Weights of a small transformer language model.
Size: width 640, 15 heads of 64, MLP 1728 SwiGLU.
Architecture: no biases in attention or MLP, untied embeddings.
MLP neurons of a small language model. Each row is named by its layer, matrix (gate and up: input weights) and neuron, and shows model dimensions 512-639. Each number is 500 + 25 x the weight over its row's rms, rounded and kept within 0 to 999. Numbers have three digits each. A neuron's up and down rows have the sign that makes its largest values positive.
After each neuron's rows, "fires after" lists the tokens most often just before its 100 highest values on Wikipedia text that the model never trained on.

L6.gate884:503545523512500521524554526492526462483495486499518456462473512517482522480515528516542538514486489507484526495497509492481456497443483537525466500507527507472465499494514515506507514474487483451453475451517544536471522498507535500554515487469507506554453461489485526485507489468517525497534504495467521517465516516503488519521476513514509494499442511486502496528546518511480476490518
L6.up884:527482483505481506542498481528487502477491509486516567513542498534449477482459537468486481513487493467469483489457482535506499488485487509525479466487518448539530479483527572524534538483496528504487486527492485478513511486527513526471558480498515473496500535522477499532503483511525469501482494481509506507517503468474513468523509485468510525489546530458480506509491490525493455493519
fires after: " | ", " | +", "+", " | −", "–"

L6.gate1188:512479460497509523508508533497555506564462490510493520471517529507492525487475459485509485472462516478482504525510478481502514491489528492492531494523493471491507443437514511564480510474459460530491501478487522557469507493531501508518514530468475472535485486486507498447475483570543478478458545519480535512497513530463473529458508488519515474505490519497575489490496489519457542467449
L6.up1188:528511523522530530522467488543451495517477511513491537505511501466497511496489538506501484482521509497517498538491523495485483517518498454503545516489516460509526492509495514475491503467489509505553470494486514493527480472475485482476500488488535436531531505523460485501509515486489509531506456525507510469491493530528482489491537478527504524513459478469486506489450484511514495501505
fires after: "–", " ", " W", "i (", "\" (", "."

L2.gate1379:518504479543482503499459496493512517485504449454488522533476507493500499557473475515500500486538507559543554494465505486449473517469456480525503464491550527491516498506506513567506512498505478471522506508486506557488514543454504477476502496469510496508483470507449482484492471454527456484462448535535514503496498499547479504525519502495521508479512534506479546491538470480479469503489
L2.up1379:473498505480525478512503496454503542520485511526503447506520510478510475476487496486470522466516517470501507491505494514483485498523534463530484490541511515486534482513513483495510527494473492519481466504515463474538539498464530554520475508522482502495538492476531556463480510483500510459522470544520471516535508525539458475511518520526492471507506508479512487480455474486505528485534
fires after: ".", " |", "% |", ","

L7.gate1597:476533479503557500517505502490492524491501498478493510499508514464516529534495478504466520503510468510476469521536482554513510543531506504518484513514480518450499458482491487504507496449475495479489545482529546494458529497489506496535500493497481497480499515532487471520487504519484525523467514511500496450529414520547525524531499486466481527504496488555468503469464501506479528465498
L7.up1597:551489491541501483507477515461538486502494475518506490504520494502500492516549507495535499507474530483514524473483471506504507517509527552495477536510530498497495526461478566539479467466521512478517495486457467500489559478512490500507480501476508529453542513491522513459476507450481479512530465469557504472567505462464467492522520504540453489495476469494516540501504507504518498505518
fires after: ",", "3", "1", "2", "6", "4"

L2.gate842:467528491476493491495530505487503528482485479476498514547501558498470489544560478446491502488439462515495555461493509506487475486510488472502516552536493492453478500492491510522518518489512470500452482455488480511489541521547516529504486494480470500477510524513496513525520490475476465475511510551510525550514486531512517519478520532475510504466491469519525510508482488541530502495476
L2.up842:492474495526495558479508495517485475471492442481508453511508527485445497541524499487512497481454523507503521517490516518480523477480476464476512516507509466485512440519510528470539532485529485515455514518501483528496526541545475516515543495525498471532546453546484505535537521475507500514492519527496475498516489529463497521500478542479453497502499504471523514589515467487508519517519
fires after: "\n\n", ".", "\n"

L7.gate244:522488494466496500502498498484502510515531509543529487501508482501523519496528551482510474501494493484467534497505490492471474520468502450513490442507510456470512459476481505543472472466486506489507477478484512490521483525504495508428477495515504496546544533492448521485519499521466502469475523504508497472466545510430476472509473526544482491535477510474449493470519499478504501513509
L7.up244:489497472556545496477480452498531462490482501544484509494508516500472518487504483485525499476476515515480471560519476478456548529542492553572515508535508492489514515479537485568483470529485519494506497515527508487485509507484493526478490488462471501551529486485533477474505478504468530496486523472501525469530497525496502516482498492454496479511519488502510513504487463491451508516538
fires after: "1", " in the ", " late ", "2", " early "

L2.gate1307:484507478507474511526475503497505513489488520521478510490516524424513553511542484506517525507523527496462503501508501491505509566527498492470486516524469506504532482456532501526493482500475493502475527479510526498516491498528555483488528500516493501465517475490479518503530499449496482552512487550528513526554494486524475500530518494531502487503499499531450460492473491467535440517443
L2.up1307:452459536490524541497485525509477490475490510502468487520531534508481503507498524528483507507488525479483500472490463498515509514512495495496467524510470463522452480482521566501499521514508517539502462524526463446488508497469517483514471526520494472508480539501506483514495526497484501479497511482473503475517506517474512452498513455486518513465467452487496470513532491530493520507487
fires after: "1", "2", "4", "3"

L7.gate1001:535491481480487480493522506458476539449497486497519495473503564543492515481488462459475481474495538495502492498542476513484540501538496507520506515522526468507481475498460471514510467489491481506477429543463525488487505466465466486475525570478529494422485465487488520473508462492507457491490559509528477483502517518514529531500502484502529508499481492524553502511470477484522468508488
L7.up1001:447511514457506507497481498520465492537533468501489481531521472507479533492477489492490518512482517468478502503553489551489513487432484488502504554481511510548472474509510482476505485479512505475496510515514502554507570495536549456522500532462486519463502522506519454491495422510527471489515478522476478486483515517494515479538497501476514521493506470506472523500530487480517493537487
fires after: "0", "1", "2", "9"

L6.gate391:505488548492495486488531482519482479502525506496546464499516485495455501502488522461506508472506508520487531515529498492466481526531499451509482530496533499498493497529525496530510473469511494519519443539506486500508494523515499520544502557471491477481440497504458494456511501543485513523519512543517479459500492526504515560517504518496529518486514495490542482538506468492471497478471
L6.up391:479498521483451564481522487515467504496460503508495518528483512471511492482492508539504495529501481496532534486520492467465485532460488481537487533532538531508488463513511506491517463483489475512486504484538539463507460551488511486467505474488490523511521499520474538447502497542480519459503516493537523477472473534491501484515523522468513509503426472503490493510464542546499523526486
fires after: "–", "| ", ", ", " In ", "-", " in "

L6.gate675:536478474486506492541490483505519509513451530489477500518514502492505571467537477494473495490498463510492496517491498494498471511521533494531454518531523534516500471443461496532462463498492500515441538490500517498522499476512496509470522481490475470463520485506481511549522509516478512502502517465501491484531511463509519475464471517497492514521518454491518487502475520450500523490483
L6.up675:485521515517504529527522551515486506469528526499505531528446503470492538497476509461463475516540505497516495493482509500466495475523474526462489496454476500512499505516487474502558511498493496547526509521468492510478470510484528507521526481508515486507523491497504508505514551492494479506521526482457516519494468495528522518518472491514512472502469513496499510484466479535494493558495
fires after: "–", "2", "1"

L7.gate469:515492510486499447479551540476498545477517473501491507490481512498488506480513506483551516541507528513479497477528516478510499495520452535518511518513481521529474516534494508470459511446545490502511534511507535510477488508467530490475509504465525508489481489493517489476485497490516507516447555505486491519480507501547528526475511473502544494529453537501496474530476501480498492540493
L7.up469:493498519480487485517480483453496488537531522490486489480470518462502461532500521460459489506485484499530508484459532524492513450540524447533527516523438480423508483512460484538498500486427504540525487503548505494453484519501473461490511527482491489496483516493469523532502469491492521492512524525485527536503525480463514514442515517519484504512508514504467492513553462490485491522481
fires after: ", ", " in ", " ("

L6.gate852:546496512506510473493515493492523482504527509501509500512528473480505476513556500516492522491472516528492500480504483480495455460482498459538448472510571454502524516530466458486446505499499500495541501446506467490516474539517456490517530542541490507515534476457495486469543492502493509534537509522528466532449499540494471466490468493489441495513501512503493515494477502434545505514524
L6.up852:494519477495509470536528510522494505481498509477519485489526519503479540497534494503519511489515503486491477504504514530508526443481503501500462504473475480467493474505467487489484531487495506470474538468522453544516505529470487499513523502493465512458522507507527522484511519485513491503491494550503515505507481492508483496540507498486486491473493440478499518539494532548481496491508
fires after: " in ", " In ", " and ", "- ", " to ", " until "

L2.gate1007:530491485491513461518551511480456491518482490504491493516473482487478471482508459528524521489499468502500548453496505484492532436500471485493478513492497455512491480478499471518481454507493482494493481481492505491512464551525491474543524492534499443474501501538548518501489480504491502497498501545516481495497513517488523478518535509545485512508525532488498502515560520484473492480503
L2.up1007:481527511529509528467524460515512509463526464487471501495558486535482527516494469505508467480484483502473502489569494436487496440504523546468543528487481485513460463512507503502455481473477503513503506478496471496538512550491498556488536473511469509515522496515429491527507504538517519501492490522491476501467519495458499514519494512515516495482531513491496488529504456518461495534496
fires after: ".", "| ", "\n", "63", "′", " | K"

L2.gate796:480481496507512474481544516517497479527474473522518493511476535462469544483499538476480543485519515497521469495473512503516498472489481485486505489550497498536516502507517512573479475467484555544468493491468507517473513506480536489482465494462492484552522459479488500476519501500514497516475501540540513513518503453450484438535489500529510492532535518505502471493506503474503474450499
L2.up796:539507469458495525513534522462535479529464494515536471493463521498484507474504508489466522526501508484491522511487514486461489518521515537534529476502537460505503493465482494543481494465465504508496483485487518487487482522490542494439473497505504528475510511472499520514520548503523510517457511513478583505521508446508517481498447500503495490496499461451514483503466514506521507464500
fires after: "2", "1", " "

L2.gate232:510505511520537509520513475536468507526476507499471526485510449467514511517517507485471505488491460480481426454486568525470487525542523500549478529576502500467522445484476466538504454500504523483474458522509533481491498465526517482541512554479525467493506512523479527505458520531490495501482482515525512496503444508478527482491470494491502495538503527509511524520465462511487552469477
L2.up232:501478512458510491548474478512476480523476484503534524502497483498519512520503483471489525459473530509514465441488493478516488488500526507496517483514526478503543546515471493533487472503499531467524450487520526499540509492492507483511513487553540511496522478520508542508501485510565528516551544529527546525545488517527462490520505521506506522491497531520517551441483493487467523535497
fires after: "6", "| ", "–", "1", "2", "\n"

L2.gate1345:474446507526470518524505488518480538482534508477503536456555504497551511483470494475488481515491455485474526437458532484494474491531548469506508473500515524501491506494481507504472532444486562516523517499497445470504465513521502486478488528512458510540511506539469502505500551503515495505514528506473449494497512483491489453471494557512504509481500504506530511529494484474461483490524
L2.up1345:490510532493522492490491502527527481499491524543500523538452539505533462478476508507482539507511477475499467520516468501492545481510474516538516520516497509524465475481471560502534465525509515468493556493485466508463502506479536487474521544528516492489510521524519519497541482517472448511544464502501503519474527492485474509466507504494522467518504494495487548504546537483485497496497
fires after: "| ", "2", "1", ", ", "\n"

L6.gate209:505437495436529488483464494474494468468474485527489485479468533525490478532524478483476498482506487492508522528498489517511522524465443487508461481465498513445517477529547489491476486456511514510490467509493546545486486519573474518488521499548477476515492527513449507510552514487489504488458529471529549512494488502515530495534526505511526518478497484456523513441547470467492490477522
L6.up209:468511530486489478509511524492534499500487468503517544496463459519514541463523452521465492555527509526495562526479516486489509493531502487432500482508499507467488495501495521534545439493495516437467508456467501472474474496464521490460503482511509451488505501516529525535499450514487462505518473490568462503493517483496537445484493493479501494470501499480494523492502510532495477554520
fires after: " | −", " | ", ".", " X", " ", "; "

L2.gate941:525482459460510470548459440512529464552502512477517538496507504499474492478470492531471497474542511524524469484526490531509484462474498492504504527498486525500484504502486508476467502491463473521483504504507544547521490472496460504502479492499493491524502552551489510461479497480460498497496493476520458480498489487476465526485514498538493516519467517492471480547504485489516489513457
L2.up941:546514461475507521523520496547471435533503480522561491544526511506451485527509530493497477535519455555494466506501463534501483528477508477496533518501471504485504506543542539528484480530515499542454455522464478530489509535522500529522527529487485494484481485495460541490509497474472511500483496519517504470515503516496499515520444483512502456483488492466493521490523509499509486501497
fires after: "0", "1", "3", "6"

L2.gate1148:500508472478553523485494537478496503492475487512510475537501543465443501521488482514488505461474481476506498546526507506495524460495467495489504508472490457486524496460495491527482491506534498505500500508548499485502522541512498497486475505449527497514512486493474518460506493455535500516484506474497528543516482495439437491504449521482464520506502564489477484533488542470515544498493
L2.up1148:462535484466507494522460510525479466539520468517486478522492507487523522470528491495456509465503503471493471542489481531508551478500458542502451506510499522474501514547491525491487525529579524518519482507491473532445501533480538470482498514470510515511514554526516472501507448502510538512483491534488532491461528478497486483509499515502505483506498507523523492502487536480519484482584
fires after: "1", "2", "3", ".", "0", ","

L2.gate109:479500495505511481518458530504484473498529484516484535477515468464526521483482508492486520459508500485450519492504483528522512525482540470507511493483494495501480499534478533513465475487467490542532514525557501507540498467509523514514501535532500502509515518498528483496503504438490511510462478482499503501571486535486510516487502551536546502516503533492496509515475487523534490500485
L2.up109:531512510499550499507501505489486485537508478493481528539459515511538501499539463499494534501509519498441450506501493506478499521556524483501467508507470497504544509529472490489493493508438513501502504499489566514501545501547509487496559495507495495495541483491481545479507507494467489458494556485505486518517517507509486515508490495559561486461505518496488455507532501572496510517486
fires after: "1", "5"

L2.gate707:457523480499526504520490543529504511494484515463508531475480509458527497521502471547495478509483509490501456504530474545482499537473486488551517518492454483477512487486482516535475526534522470504528500493546558495547520537521502495478526545508520480528501514484530511520511476475534508474505551544547499473502504506473469457512478518483481484522466528483517446529529523508511477536500
L2.up707:538533506494515512466523536446531506520485480534517487521468500527521478474534561519425512480485485517500505519571513499487498520523474540491478501507505512495511438536486510537458507499527471513522511462535496453502492482502558498511484488506476493495496492508512473531463496522481479542456530483487491464495479504505521514482549540491543489497528519516452516469458505495540517491527
fires after: "0", ",", "1"

L6.gate899:527529470469523525537519479499490482492465499455533501467501495484513495506527488516459478519477476536503523521477529494496527503512470471497496484517501486527482483498518494498530512498487503478467502475485498547491421497463520495537530515511496529465467503491541535512513522492499508500503478508518486506508494475516507484547499504547495532505496527466487519511502510494516510477527
L6.up899:532502492528466528523524486482464499496513450497504521522511516542533496519476508505484487473492521489487499487534501523525551502535513496502541518507503437548443476482520473536513526518518550508477454464438508508481503501514484514495506549489506493535514497508504523522496434489511467511543507518532516500494489484536508539511476504523551470533525479477502468481512520486505508480553
fires after: " | ", ".", "| "

L2.gate560:480447482481510468504502520525523468487474517503499492493549519510556528450508500512481487475467479554500507500490499518510471503508456486525476474488488533477482493485499520496526518512505503475485484488460487515499460496500501532499461511515509470453527487484516466528495476521523466505454527504538557483503492464529499509512489527531492520493539501531507479519493536537524492496457
L2.up560:515502489488516524517479526476538492506499451499485502416506558478485517505512498491518487509482553506502541500512496476477467480531485450490528542468495491471483551488493453457477477472475503516519480500504485503473456462531449505515483510470493489507512529491465507504491488508515448505491438528523502519542514533462516524478511490522512498431529460475483530455531516486482518526532
fires after: ".", ":", " ", "–"

L7.gate766:517521493483508529499548484516537509484515494468461538527547499487498497511501526551539530518533533537496533488541457503532514487485529513532486525535497538471567503540440488493486483463521542522527482542525498518472501532508483461494495541510474522498551477482479506506524521490463500524505489457512405478491449505478491494507533561486536495526515529495511486511468454492511510479516
L7.up766:479494513519482529562489502483520519508491477509523467440484496492512489512490530490538499481496518512487499530482540440466483491475503479478480567500491477440481495503488486501533446496444495504513511489503492477494454514509507498505506468442487494505434493517487565481504467519527489516494544533520510519482516530506492496524484491498509493485462481522539499520523532522486507500514
fires after: "–", " to ", "-", "| ", "In ", " in "

L2.gate260:520518475514479498520524524461498525516468490453488500451439518523504511533511485448531467487544530455510481482488490517505485521522553517492503471454484481500523515461484453528532499483472526521498464514469519497481468524497486524501469480463527462492466499501534491491472533522538545475500510556497482502491547478473488460504448521505527503505466515505441477480540486517483474503544
L2.up260:474484500500464526539466546524473492454475454515502503516504496518514531524483505477470522467462493452480473489523486499463469477519498508464525506498501511527517487485482492526485492479551466525529471525551506505470530486509468489499471510473458505498471537552471525476500519505473489487459474477449482507500492521526552511542509527510560479488527483494494502484482504469505492538489
fires after: "–", "2", "1"

L2.gate1622:447474470510481473527524514474546526465467527563477502501503492496505482511490508489492507526506480459541508477503486485447481466455472536502456549543494533481540536476489483516494488495516514532472511504508474442527492504466463477491510518538476505459501509547555527492522494500500500503513550519517489512535528494474425526447474522519420539514504505492511450580502486482515461512513
L2.up1622:517511470469534527492496489492487531511495552486488495520500543524520494516511492478431478507531510495523497551490553497494503488485490503513480529481499461498500490500469473551487530490489494488504544512462537523480476500520520494543484478472466505544530539497481494529442533485554483481514464490468481509541517497517503536492510518500494542456504514525503541480483487525483500506504
fires after: "1", "2", "008", "25"

L2.gate303:489490476477481517558546508482515519473529514536479496465512518485517516517495529512524524524487509487507497487498507497487470490490515485517434472499501462453474481491486428513463463494447546442480462513510496513506431488469523495499475524526549502482517550515530534512508515518480510502402518516479496485511555528469520494457472525502533533536497524506511495493486440501519455474502
L2.up303:480490482515459511504484531493512546475499504509474454506552506497525529511510459473476470549495498450495531506501487524470501507487470508532511524508501452486476459505503462496490495513525531537469497524527512473523525490511486538569535506482439481467497514513509494511491536500508528486483489488525461475473491508523518520521485531507476575521540543477486485464507466459505466506498
fires after: "–", "-"

L6.gate1238:528507498530501468477513468509488473471499515497484495521502503495508523473464420470500510523496510501479478408526473470509522516528524517468483499466498482505518533481524494482492493494521511504486504498513502473468521454500496521520516531533508484487501455507512480521476524502510521507485488548482469467552511480515521524512501503486503530464495474492482444476526518523469490506460
L6.up1238:458509522520528516533488562535492485488492488525507503491485520489497521502502465519440525508488464511479534486527536478451484482499486497494491486485541492478516493515500516475519503524561559501497492515515485499475459524525493529516480526517498496519493497482493491524520532514478494502440513504514484467464493537523494516556486500508498518517470482505519523506503486487499521468537
fires after: "0", " | ", "1"

L7.gate1690:533544492465544509515574511490482499539440495491478517543514514479522517479539486498484508483492512462504536480485529488514514490486477495498496489460485503477476476507477490456533539480556488481498503516523485462519519485495450467488488529517489526451513464487476523552492503531487505481514480479471495494446504528544475528443459506495469547542511510502505516577522497481475465498531
L7.up1690:491507513502478503485528485488495509518508498451485445492511512520539485537478517485554501478517493515504519507543546457498494454504545457505473477493511550485482500533495504454511482505456501468440506526532431481488502464464440498500474570534501529487467497487484551499514494492478497520485557513504478459460505483508468471507465507526527468523476507517478535522517508500476483513514
fires after: "| ", "- ", "–", "; "

L7.gate911:512522489507516424525548516510490458524505490484489495479547490485508521498461446487492525490494513487469485500493509500477475523481515502506471529502486506524525527506500496477512512521506496530485520451489527511536491526479523483513431453469536478488504522493498522485497505496480464486479487534527516524504510540549462508489496503521459492479529514452457493499511517504465521471468
L7.up911:534508557495472507515512480550448490538479468520489512491530466477483517498491499490532484512473518505484501500488513507501485488497494453473466516493540514462508479504485518485516476467493554508512450459510495493463496487533494499468457533496519487496484518536485497505503477505433516513496491555481452556522525484455479487498452512516491497516521526463481482470457513468491468549503
fires after: "2", ".", "1", "3", "0", "4"

L7.gate1667:484501519494512504535503461525490509513456475493448531515570471507489522463515470479473542500504496456493533486495537513500470517535490514512479500528540508504509501459493480506490475514517544470478445522506518528481544512533464480525516531511489489432512485505480477507498488492515504497465509520548502506521509502488487503482512508505486511486459484501490503508454456501494548528492
L7.up1667:498472482535470476534498507534536462495494530542492490529533513513480483492527475491478508492475487506488523471474501571495481484489514522507524497509519498503485502513523523495495502505529503445485457534457467500480498505505458503533549532511448491492492515521547492515505482488514457533508499506500514459548498491505489505500540488445481495509493468509487564511486511516528517538487
fires after: "0", " | ", "1"

L7.gate1726:505477496473465530480481502474481475488475495463489490484499526503500472449516536483528486503457490480470446532467519452471502495484486513529487509500501501468494486491467470551497488518523484531500516490530506541485499493512484515509494519486528515509505485475516497458480514500483507473501498496526500482514515481489505480497482513547489506520524524457533507531523468487434507473523
L7.up1726:512489486500492544503510500507481486501517490510500506519475524464494518474458491498469515558478492494496470545486497514504505526514513507473480512501557466521490482495527481510531532504496450511508482504475513526473493470492531517521487484492552528522513538464508515493500481521483480536494493494489478476510551488510495510487512499517490489445515530523520478453451539486471530486531
fires after: " | ", "; ", "% | ", ","

L2.gate1333:458483453463549478509509523496483500500482472483504490496512484482502516509500511565486498536488474445525565494501496467461468473490541471504509491506500472472479481495500523521497554501515484479519495510506506483475517482508531494485495540481485449503506467508504480492492513525504515470447492478510487517520519465514521483467506494523552529507543538499520497485485493498522508522473
L2.up1333:512492467512511484514472462501534492534443489540494467501520536554510498487464524498493510550420525520476498518500488509485567519489530510503562507537525511520513477454514518514499450485528539525535496511501507467470516528532468464517504500496490493513486481520463462529545534486479500482512481496477463554512487469471474514481483495502502500518525462518472467525469474493443466507527
fires after: "1", "2"

L2.gate1719:501457524532540501513502491514443556489526533513499540514498494487484469494476521487524521528539517483533504471493551518489531521507492527504517514501459522531487501519567516544461534490457506471528460490520480510496463508482488508518502538497539529512494522527509490513455461494493519510508476512488480524478487497486501500475504555482510486507468555469508518502455487503549494474533
L2.up1719:460516537482509514547509486509553508469513505537540483475475505538535484509440501529478456476474445507435533455492502544515507484494512507474523499463495487506500475504531536468442530547541476545459524540538497514440490514492507523463532486524486438496463527500476534494483506470513461513526487476522519516493487544488486522497481481522533469513511531471507492484496478526496506453488
fires after: "1", "2", "3", "-in", ", a"

L2.gate1:542534520521500507513514522519480498525536467503510515503475487465517527541516516536489519529488473487518489479486511513520504542479494518490499551508502540497509526499547482508557510490504435553482515479502523516494560504566488492534473469480517483520470535479515485464497473491448489479470480493519498545487524466517479496521488499510550520467495511517504474523477520527497511498458
L2.up1:508471516479487475505512490498473457517496494475477446547504492500492504510482511530511521490471519510525478497489460484515478514503491486546457515520525498503518486485553540504487495467483478493510476509485495509481499430458476495494476540489526428497468514534494495478537503484509414518503531531524474532517504511502496513523499479548508468544477480523504494520533500485484520538498
fires after: ",", "2", " | ", "3"

L7.gate1178:517500546496481529487504488497501543488508528506502482497518482519530498470498572487579555522483522506504499508517509483503470519539511479527522502489494499527498487485531521474497493546511530488482497491510470499474489478499484527501487538515508537471461499485477526508521518511513505492536473478530511444503467490484453496527490528517497525500521497465514517560474485512502483490533
L7.up1178:521495473508473513537510478493491467495485536496503485481517519527486521495489508497451483471500512483467483485480489458507536503518481478492501492481474515497494472485472519511522449483523526529535527493518494484517534517480496498509482507468540495505515498550517494489514479490502513513554472536464501508483505478487506507465484535475491489484524480488538486486496492531493471516522
fires after: "\n", "| ", "–", " (", "- ", " to "

L2.gate1629:503492505508519472489484493477507522482496485527487567491496486494460496525503541499549500478461507505480479493540502502515547527470507498480472495496471528509495535497494509526517509474493485513486511498519479561514477542474491541474494480490492512487506528499485482494501489514478514434505495500503512520488497511514516531511511533532515525515503496518499484512519505512548549466524
L2.up1629:518499499510531531545452519507541443455552490515486503512496518485539505472496477516474500517501508477437515515472529554489520501511493500505494548478492505494491456491487499527521455460478486518454536502458571543521512497512527478502483479499494477490509515483461516506530528509471496525523484493482474531513482501441533489521483503510542496517495529507493502539513486486491496500525
fires after: "1", "2", "\n\n"

L2.gate1415:512489505512495465470477564491551461501493458475514499476514491484519490477429502503532501465481510492488493489455515455514533536491460547543489497522457529504499458494518526468497496517487512486504482547528480544468500533485531508508519506462515489498492474520449516504529538446510501496466514513508506513509475532520485493515460483505485494510491534510515485514496538483503504474476
L2.up1415:511540506510546434529477489480534496489475490512467449498506489495520501469491513442509477482492531491511524439491508505517466471514456452518446468532488503520518486513504512468509559507512508522538506481519462507455533484479561458516468526479557473476505547482474517480464522528504517491524501498496487481519459551544505513501457518495492475514497469492484480516524555478497530480489
fires after: " |", "% |", " | New |", " |  |", "% |  |"

L2.gate173:506466521483496485481523430484495510509514496482484498491501501515487537505471503540506533493506484531465466555452502496547460527494510465517508502516505560488532506499515500490522516491476499555478514521571516489460542537533491543513522481500481515519449513537511491482504484486500430482498495512464468494513483529505492459515527525486498503495515476498493477485505496466477538476485
L2.up173:511476505495530459490452488521494526465541508529539497510499486501499513541544552494536455533500478518494483565482554491476528496514476525501498480462517489490497496463494505537486498482466487500505505499475479541500464511493529542506530481557537528536508489497454465517513532505480475512515499542479460463478474506483530522470481539457521498439518524539519547461475536514516474504498
fires after: " | ", ",", ".", " |  | ", " |  |  | "

L6.gate96:486520473497559539532505491519471508501514531481494519524524476431500533483522488532540547503474484494451492477478522513538493507487475489504494522491466489467457480474492471498509527475536525527526438523500511503448488516546450504504456532502530481512525471538489484469505519542469508488513498515520469505508468535479508524492510506484533522489492548500507480434498467505479526510495
L6.up96:489521508475471508490516451488507453500496501524491553477516507512507550531471494501470460523466519500489495474492462440489506511517535493509466476478503497487504475540498509463500516505480516467559466506495498528486449458492477490527503569510495504512495513491489485496498522526507469527526535462476536476481496503540502478515517494475494473520496526489492519487485439479476504465524
fires after: " | ", " ", "-", " (", ", ", "–"

L7.gate624:515498517496488452500526527510525518449486529531455477502510511505493489479497523503531552478501511536471524514567513513497523503484513492517498490520483519499486509539519496527491487487545482475463523534488475512508463498505494472508498528500522527462503537444490480476520508490514491534478498543496489496475444470500498474524510508490492518526501496501472495484530533485503550539496
L7.up624:485553526506527463555466537496510491493472519517461478503497518458460537452504464552558506506501505524505521507525506498536466490515481507498450516471466499490554508476465474513507499517483507501490498489456515531475475536478516552515470494529518581493461500480492509495493471491544478489509557532500477485482483495530500511501489489468458483508507521547488463484562471512531507522507
fires after: "| ", ", ", "- ", "–", " ("

L2.gate1500:514531498484555528503462482516515517508514506522502513440479489505507534547542546459456498548511485489535469501519534523535567498471514488470503520521479474482511555485458498498484502490488528520489503535469531529494530542482470544479489511474515487490474482469509456528512508505446502506475490496472503527521480505499482491473489503546514586479510532530486463480530453526489487486477
L2.up1500:484486505506523493557462512545530540461502444480471504481481515520505462544486525530442494555479501487522477472486467500521514483520469490514514508437457476483554515542536512494445497531525485473511523502532470519508529485455497497530468473502534522523467507473496501507481517535481535547430452505506533485499465497485468514534520462506532497505489456485516571528480494482537488507516
fires after: "1", "2", "3", "4"

L2.gate1182:496483553449528494500520504472495485472484482471472514523523510475484518520544479460488501504477497518475476516522502517468514480498489500528473525517504515523514499495508508482494538476515510512435486485495510558545526501536438469507489485502475500475519490493450452487498504493523509473480478502484508480493434506481490501473498519525512485552505483519461490534512531492503473496459
L2.up1182:469486471489526527488496488495481502513509542519515531499528554468482478505506520434494510530491466498474517478477461496457515526512481466508487526544481497484466496490504494496486489480499468474496516521473550509458492488525570492469515523477516561489509478527538491536497482550482500511485508504523553507493496488502486467533465485511489470474519455517468494501471519494484543486503
fires after: "1", "2", "3", "4", "0", "6"

L2.gate1045:484527511491548550525515470480508488465540474498490505509498517473507498514490522486478498498469474482467471500576520508518451505487489500503502499485538443518483462512495447510478518479463476506484498514522530505483529493490505557514519507523497523539516536485480496498504516505477531487493478548527504482544501522461565536478500526452525479510448468507526523561474533515510478457475
L2.up1045:515479520504493508474491511501488465465508521464492527527482548471464486504458458525514500478447519512501505492484488556456503487502497513488539552482486479491491503504501553471477508508506503529512473530479491504495513504485547496467464492535539498516530518495493481482521498492472481541476509523531516408488479478480544466528523484511483470474519451513485508476563527514520503481560
fires after: "3", "2", "1", " | ", "4", "; "

L6.gate1036:508459519470489485513475480535464515507478496525504520544533467517492526535512512505530542531471515514493426517466491469516508539519495481533462471552488544472528502486506463499541484537546493476491450550530490480527520509451479462521504499505488530435508486548506512519517436479498496474485518504520479500469459523519518493529463532495514489493483491501524519494478515482505516449515
L6.up1036:505486520463520498512504482486511487497498504465533532506508469491536539490555480493515489502513556461485569482519486538458455533519483484481496510501535506488497471496514487533482468523510518480518523492547520532571492549507486490521505505508545474460431537475491496524510466471549492530512516502518490544482486474429518485500494516508440492452483475520475517474486503501478535513519
fires after: ",", " | ", "8", "9", " El"